From a checkpoint of a small transformer trained on Wikipedia.
Size: 13 layers, width 256, 4 heads of 64, MLP 1024 GELU, 11M parameters.
Training: a variant of Muon for these matrices, 380M tokens, 10044 steps.
MLP neurons of a small language model. Each row is named by its layer, matrix (down: output weights) and neuron, and shows model dimensions 112-239. Each number is 500 + 25 x the weight over its row's rms, rounded and kept within 0 to 999. Numbers have three digits each.
After each neuron's rows, "fires before" lists the tokens most often just after its 100 highest values on Wikipedia text that the model never trained on.

L9.down960:472493485484482521532508542484535510507523519486459497492482515490501521513498533478533528518473462460468489501504533468521478473553513474506522486502492486524507509553486518506506515479524516500486506486504464520545486548468475503474477517483503480468560537538512520528522459531477485446497474502477480521494499528450492476495500514489538500518516516488487516503537530481535489502483
fires before: "ear", "erv", "ist", "id", "ul", "oci"

L8.down472:509461477520442502543516530507530435488538491544492465519508508517487495483499491512550534509504479555523489474486475494496561505506499475538527493528531490503517544506522459512476521511492475470535488494508491474533523536508531503504469493496499511482486449540492494507519527504478483466516541520511499476449517475484485499542478489479501479498496480460503529496481524522523489446491
fires before: "s", ":", "),", " |", "y", ")\n\n"

L3.down670:529465507518500515522506483500491519492535526505507484483481501507527533465466451481473490523448493498466497491498550486528522520528536500467473521525517494469539473525476491478504520495490509488429521496501517504534487529492478517482502460519505523466492489497473486467443494475474553533487499528499523489534519561537505507500469490543504463529495519475482445509488488533512515462500
fires before: "cc", "ld", "pp", "il", "z", "pt"

L5.down435:444488492527523500550490496514502518469505469502482484515496508546435461554464511470529537507506513494455487489509544486505549493502512502546482469497536551494493520500455553504511519485458518510476434519497497521490475542486473511450477500495468470496504490525510506433501550505496498504503491507506511497511471458506470495482494510530526508544516477504504521448494470515469499521497
fires before: "=", "P", "S", "C", "M", "=="

L6.down974:507461487524508473532480530528453465490542470493522498515521501495476479463512537537507438517528525527524491504502505497508508463526471507477518523483482506517532484487543484484503515482521548495516483493471520504488481550527494537558507531504501550501514479501511493496537532492489484492511467464493489465525538453505525511548492516513501494507498505512492460491493509484479479510496
fires before: " |", " –", " in", " (", " =\n\n"

L3.down961:470521511531511478503488486478514512495550532501532488503461523533533487489478508510485461488480520495496547513523521492484546477547466520526487483463484521481463536499490548528525501522533491464452482489548470477527546555497478505484468468477493503498481469515548528508464527539478540498483476514514501530542495461511515483476490526492511540446484518492473489528501491498488445510513
fires before: " of", ":", "-", "ong"

L9.down373:520463502499457537471516496461512508514502461521545493472522482566530497477433459493533508511509502477513536454511509535493534530472492531495493491496518460487485519489530482502506481459548490507460484523465480453502513455497473517520500497505466552531488504528475536494474475521492480484525502492486523493485516495513520546510502515494553462483493495533494487488491490525503538505493
fires before: " |", "otes", "and", "ra", "form"

L3.down1003:494483489494494526470467483491491536513516468484457499522511536502487473488548583534488492495504500507491514468479471495476448453497511519515454529504502529487479476510490509490526485498527516488550495526515496519500485477499507471531530499535476523505553503520492523503514531482496520518533551465508482515505496580564486490491502432519496481542477498502499521513509549508497495518511
fires before: " ", " |", "ed", " +"

L8.down84:489501507513506494482526530499495487505492488489482528532475475502481485484500446504498523476510520494459492472503498501495478509506503490483505531515493502518530512500516474511556511501489535494461511504544500515500501501511491474485501491488492490483491512486496520485530488496503505532481518490486497501519520497452505483504483493529513507373501497534481475481476472496505476512533
fires before: "==", " He", "In", " The", "===", "The"

L8.down87:525522497509515473499512486501529467480507481443512507471476460508487512550493490540482483481518497509488518484473510554483477552464476523484502533524516504530464535516475540474478490477492472517477519461521528533549491501480471521470540526481495487523466486476478502494502463507498493502493477517481455496528518549519499470499519509442517492537542493503520525516440557441474525504488
fires before: "ess", "ing", "ed", "ment", "ce", "ces"

L5.down68:502487471511514495509498460475504514475493497483507511453479520490474497497485501478486487512509493493487494484495530525532487528500504486501454490514475571505510520517517510475515518464496517520533489476477496500477495437438516499532510508484510486543514514523529528459522521504503548566512480480529482505503495493506479483513502505507482561529426504497508546509476510517480484536498
fires before: "=", "==", "H", "er", " |"

L9.down499:529491469497490513528519546547503509460515516487483475532508475551509465480511450510526509545483491512514476510478464487515526484514465492510529489477460496506491476467532555531517498515473481503511508469530509507482496506489534461548502498532486492543500506500505527512513491519472498537493538474500495482484503493517513541515484487494517539541504517479474532449497500471474499504474
fires before: " to", " in", " |\n", " |"

L6.down831:508525497478523462558487475526481477499520494495505547513436492474510516470536535486531560490536556531539497484471498489483513498542532525525492486546467484461505480494491521529530547492510470531443459517459467491494537540535485521533461464514532500444475526507520457477532527479507522442466500524489470494492468488509506513522471486515501482500493499519492517490504538484497486470536
fires before: " |", "),", "\n", ")"

L3.down229:480491517504507471532513471464512523501498512524488408501515454539492471484497485484481516457515516514514508504534501509473458496479482538511517524518506495532494483452490512506489498479501502471492548490528485512495481465494532538497455497499537505488508508527481497529457523503520541455524502514482556475493510456512507507530454462465470494523529521515508535489481484519523535518451
fires before: "c", "y", "ed", "an", "{"

L5.down222:454431495525522517529546494536486519524505543477474529495471521469524505475479449518520488506479487485508437519531498494459484506493492494520523489492508486529482553491496516498516510528501491509480525543494510512492488516516510480525486488523541510528465534464528510506489525511526525492502466454478503529502484475492498499473512479487459498431504485465472494486505527495513465510524
fires before: "==", "In", "The", "A", "F"

L9.down994:542516508516530483497477522494516496443503486512488510503563500467470527503491513467475525459540470467511469482535485521507525513566500528508514457500512477495539508506523452451479461493508478514502501517483515509484548513479487479520505521458512495483491497537452532486508553493490496459469473529467471497498469491505463497507523461516464469545500483518501516509485503497495501491507
fires before: " that", " the", " it", ",", " to"

L6.down326:488467478511502464533518506537500496525563486494547496487463519557462511491526517505507515498471526489520511467455543475534469421507479501513498506486504497540473496518517506498501483479490453490492493475491451524477502545484512465520465512532472470484478495532457534452564487538497516501518509514512520510472490540473521512488547516548445485468503491498505510527475515499477502503527
fires before: " |", "id", "ist", "ter"

L9.down711:535504476481487501463516501507493504453510497498476529479467493564533485531485521529482523526558485468510515516470502485447502484495498520493494484475467481508551514496506506469465507507481489488471459519480514472507556531472490513490517538504487459456498519499505474461507505530527523525514517481492498508516523547495528465490494488501467508562458502525508540523499504510502512551479
fires before: "ud", "ust", "our", "e", "er", "ew"

L3.down584:495548467519513538491502532490559507520526503460497494469473477478455474496514452494516477507552478491488502527529496510461481512520512506516494509505483516494497492488453525484474542503476501547526497502498489506482477514519480526518505508503493505566520506508497459525549526508496490509517528510470479502519483497472542477526479521522451466503517514499502474485491512517532493523502
fires before: "port", "er", "p", "re", "l", "s"

L6.down959:477472497538486440501471514510507505483520536447476470522532546536478532530569516525515527477480534520545515486517485504518460490511456551495475546501487502496520486508534499506516513526489500491482524506475518500520513477455514525488482517469528513478516532534505567473482516491477512486524527500471505485503512517540515530456515520473491497510542433474529497511499429552532479446487
fires before: "ing", "ed", "ent", " to", " |\n"

L6.down695:514510484539467509480500507496501522476508479508497517462540502531510471490495478469506485481503479525495481502474493503497457508513510481517505490487492531530513503532483480526558487511519528498491482492453533526524485520515513507478483469522511506500475483529517497477464488505476501498489474532540510530544480487468507505489529485511499456399509518478493484472504514498494490531546
fires before: "==", "===", "The", "A", "In"

L5.down311:479496500503459527545520459473487459476512508505542469502511497453520485487489495501495469547532528501500506475535502472498481520504486509510429506501472490490494472523466491502465476519499528452523492514476463506485466528461509493535492474533487535470559492514462519507487467500508498457501491506523537497528526537533540510493474509497549467499489531539496499467517515498491516464512
fires before: " as", "ts", "cc", "pp", "il"

L8.down766:507515490491510525541496506508502486509516489534478471517489473453501567481510512473437505491485512516506449456512515493513476529496522497529475484496482520521441482507527492502529452476491511487544479525502537534485515493548487506505524549463503531468519449495521529482539508474509514438477491495510477509469501432556494527477494537483539504506505518492505492524529454537534476509511
fires before: "y", "ied", "ical", "ies", "ations", "ation"

L3.down96:490500472473493498505485529498486515514487512450473526473474484481455513463546499492470481507453477490509494505464500525495485543461513530493495511459532469534479454509542513522502464505516473497480520485531576487524477528491489492502493568431533474447484487480501494495489498523465481483523504498521509470452484498536501461466510483532539490516508510480493509528482496499533517505521
fires before: "ation", "al", "ated", " the", " that"

L3.down92:457518463563494511511516510516536513480514538480471507524473488521512448471479437504517490496522524526490499480501464520487479511524491504524496482474494519497528483525471458538540492501496544482500469489467504512542491504508480484477512469525512486520495501490484520491477504499508506503481458518525520565499478514468508504510500480485500455440511477473504498492473536513505453541534
fires before: "==", "The", "A", " The", "In", "==="

L6.down919:511505543497497478467508476494462526442536508498482508520514518499447502525496543498520546476505505549510485462539515510507471486492457475518494520459474532470518459483529468498467493473470487558497526534473535500446522467464506502549530485505506493536509476480494500476539528473478470524482496457511504469485471531505479539490473479495486507543510460470559470553487514513517473509505
fires before: " ", ",", " life"

L5.down574:492451512500506483490505522497483520504459495507540471506522473512497535487518495518469500505511483484485479532497483494525488512538497509499544502479518510466540525494497521468546446510509552524491466504483519507474521519514504487483554512514512516504513492498535534500524496518497516499522447477528521528469512503507512467472479493518557479483503503501478531464517541523543528520533
fires before: "==", "In", "The", "A", "H", " The"

L3.down7:524509494533485479496483522521480498494496468486509530494503500511516505556488487480474519575517466494503493539480480522481494533524453497465515448439526483497525470465446510443501494492507504502531449509500528464506513518498468509464517530487529512496513496485493502508575553501475527499518511523483469509502508527475521519527497532467487471518526497500532563518497505513435455521506
fires before: "oin", "ust", "ud", "un", "our", "ob"

L8.down554:548477502491437460527515492488497517476491502433525506489496485486440486493485525518508494504504513509479538488504496527510514487522496494514512530475502496441548505511503507500511505470519525495526489478477467556483546499481525491528536500457480538468472501489513515462467538513521498514480489463498477504496519490540485503525478493480544557495493481481507512543467503484503502521481
fires before: "-", " ", "|"

L6.down792:499443487471515495473465489496483548474514499495528462489524529480522507487464469498479509521503511513518464490526483545451503510501538503502519498493520496493493503473499474498505528521485505531515499482508506496447524484523528489489539500516510479504483527448512472480508512526445517492506479524501537490533506491484495495506477517504482482443535487513510471482506531480516506543528
fires before: " the", "==", "The", "A"

L6.down30:494452534493536536531467466526497525474505539477498479478481521519505481516525524521485508475556528518449496502457554477493494499487482530510513559485474437487499477513498480482467450499510483472537486488495525518474483505495508446521540519496461492457513533529498505527499490517477489522508459514479502464518460496545550460486468500459529456515497461466544494481486506519538513482489
fires before: "ed", "ation", "ous", "s", "er", "ing"

L3.down334:491518516488494531464471513477519496496505523528499556485502534517470490527504531505519533507500520452522519505508469505453487474438469494455453536459504473524503466516478486545472546514448518492489516486506509484502548506513471446497554561487484483536512488475474518465510500533475502463492487521507517501452555513523461505509532492463510453510502464490482503495468519508527500483507
fires before: "ation", "ted", "ality", "al", "ations", "ar"

L6.down511:454497528508480464512528529501504512484528521516541500503466460457490504501532471519520498491503478480479481494528510473488486477488471498517496511495496518454513510491476543505544477503506520441529529503503544510468462507510486483520512484518496471516496510512463511502532560502481496480498468520535500528463497477494519504502485512499523490497505476497468518434515524531511500506556
fires before: "==", "===", "The", ":", "A", "In"

L3.down1010:485514455482515507489497464512504512454497509491477459503494526481492516510503529479467515457484501510470463525507481441516488530504493519496537478509498484450477544503494522522571545519457538500525505500496498498499483484527470488469544464512520476511500468511485467515516493503536493501502507507517467535475509500515529512547491492541519485476549484511491494452524474524517559500483
fires before: "ated", "ation", "al", "ular", "ulation"

L4.down433:475501489511523498511457505487452519455532493505547528512535497497520462515513515551513508539498471518513482508476501513425490476506529519549517501497482499472516489481505543462499530513506487460521511480521504516480495531503534546487471530465493507516487529517478474502503514492533557485468481506495528465496516499507450547515507535524497524450524492511469510499525533523511477501500
fires before: "-", "a", "es", " of"

L8.down645:435506497472476520493484428502536515526459462484446482513465538499518525484548501469477520480496507495502527523480489502541479534536499513447508543514541493513443503558452496542514489499486475487510549474504496498512537500515481510475514512527521507523554508474503511474512497455483550513478508496492476502521496512518516513483478505468517446496495497471511545506485508502498522495508
fires before: "ly", "ces", "ced", "ing", "ment", "ance"

L4.down402:475530450522478491480464524494507528485546510517534509522514515486489528512472475490480484519512492526518462480478486517538497498495493516516499496507498499497491532506496475503542505520518555514482518530502517523490455503512500479489507499464515467493458502512499541519487499512499540490500512530514481511511485526504505504501510504518476524421510480491481530472493504500492458496556
fires before: "==", "The", "H", "A", "In", "W"

L6.down540:495446473527473441556524521470517477473490477521475524472503486472494485494516467493524515524520505528510465461492488531483570505482475493461503497487492506509516487494521514473528491486481541496520479522491458519513499511460480515490512511504467500499459525527459518495470496542515504491515514496553483492497505492506542520497436511498506528410512495525474494490485500516493521530531
fires before: "–", " to", ")", "),", "-", ")\n"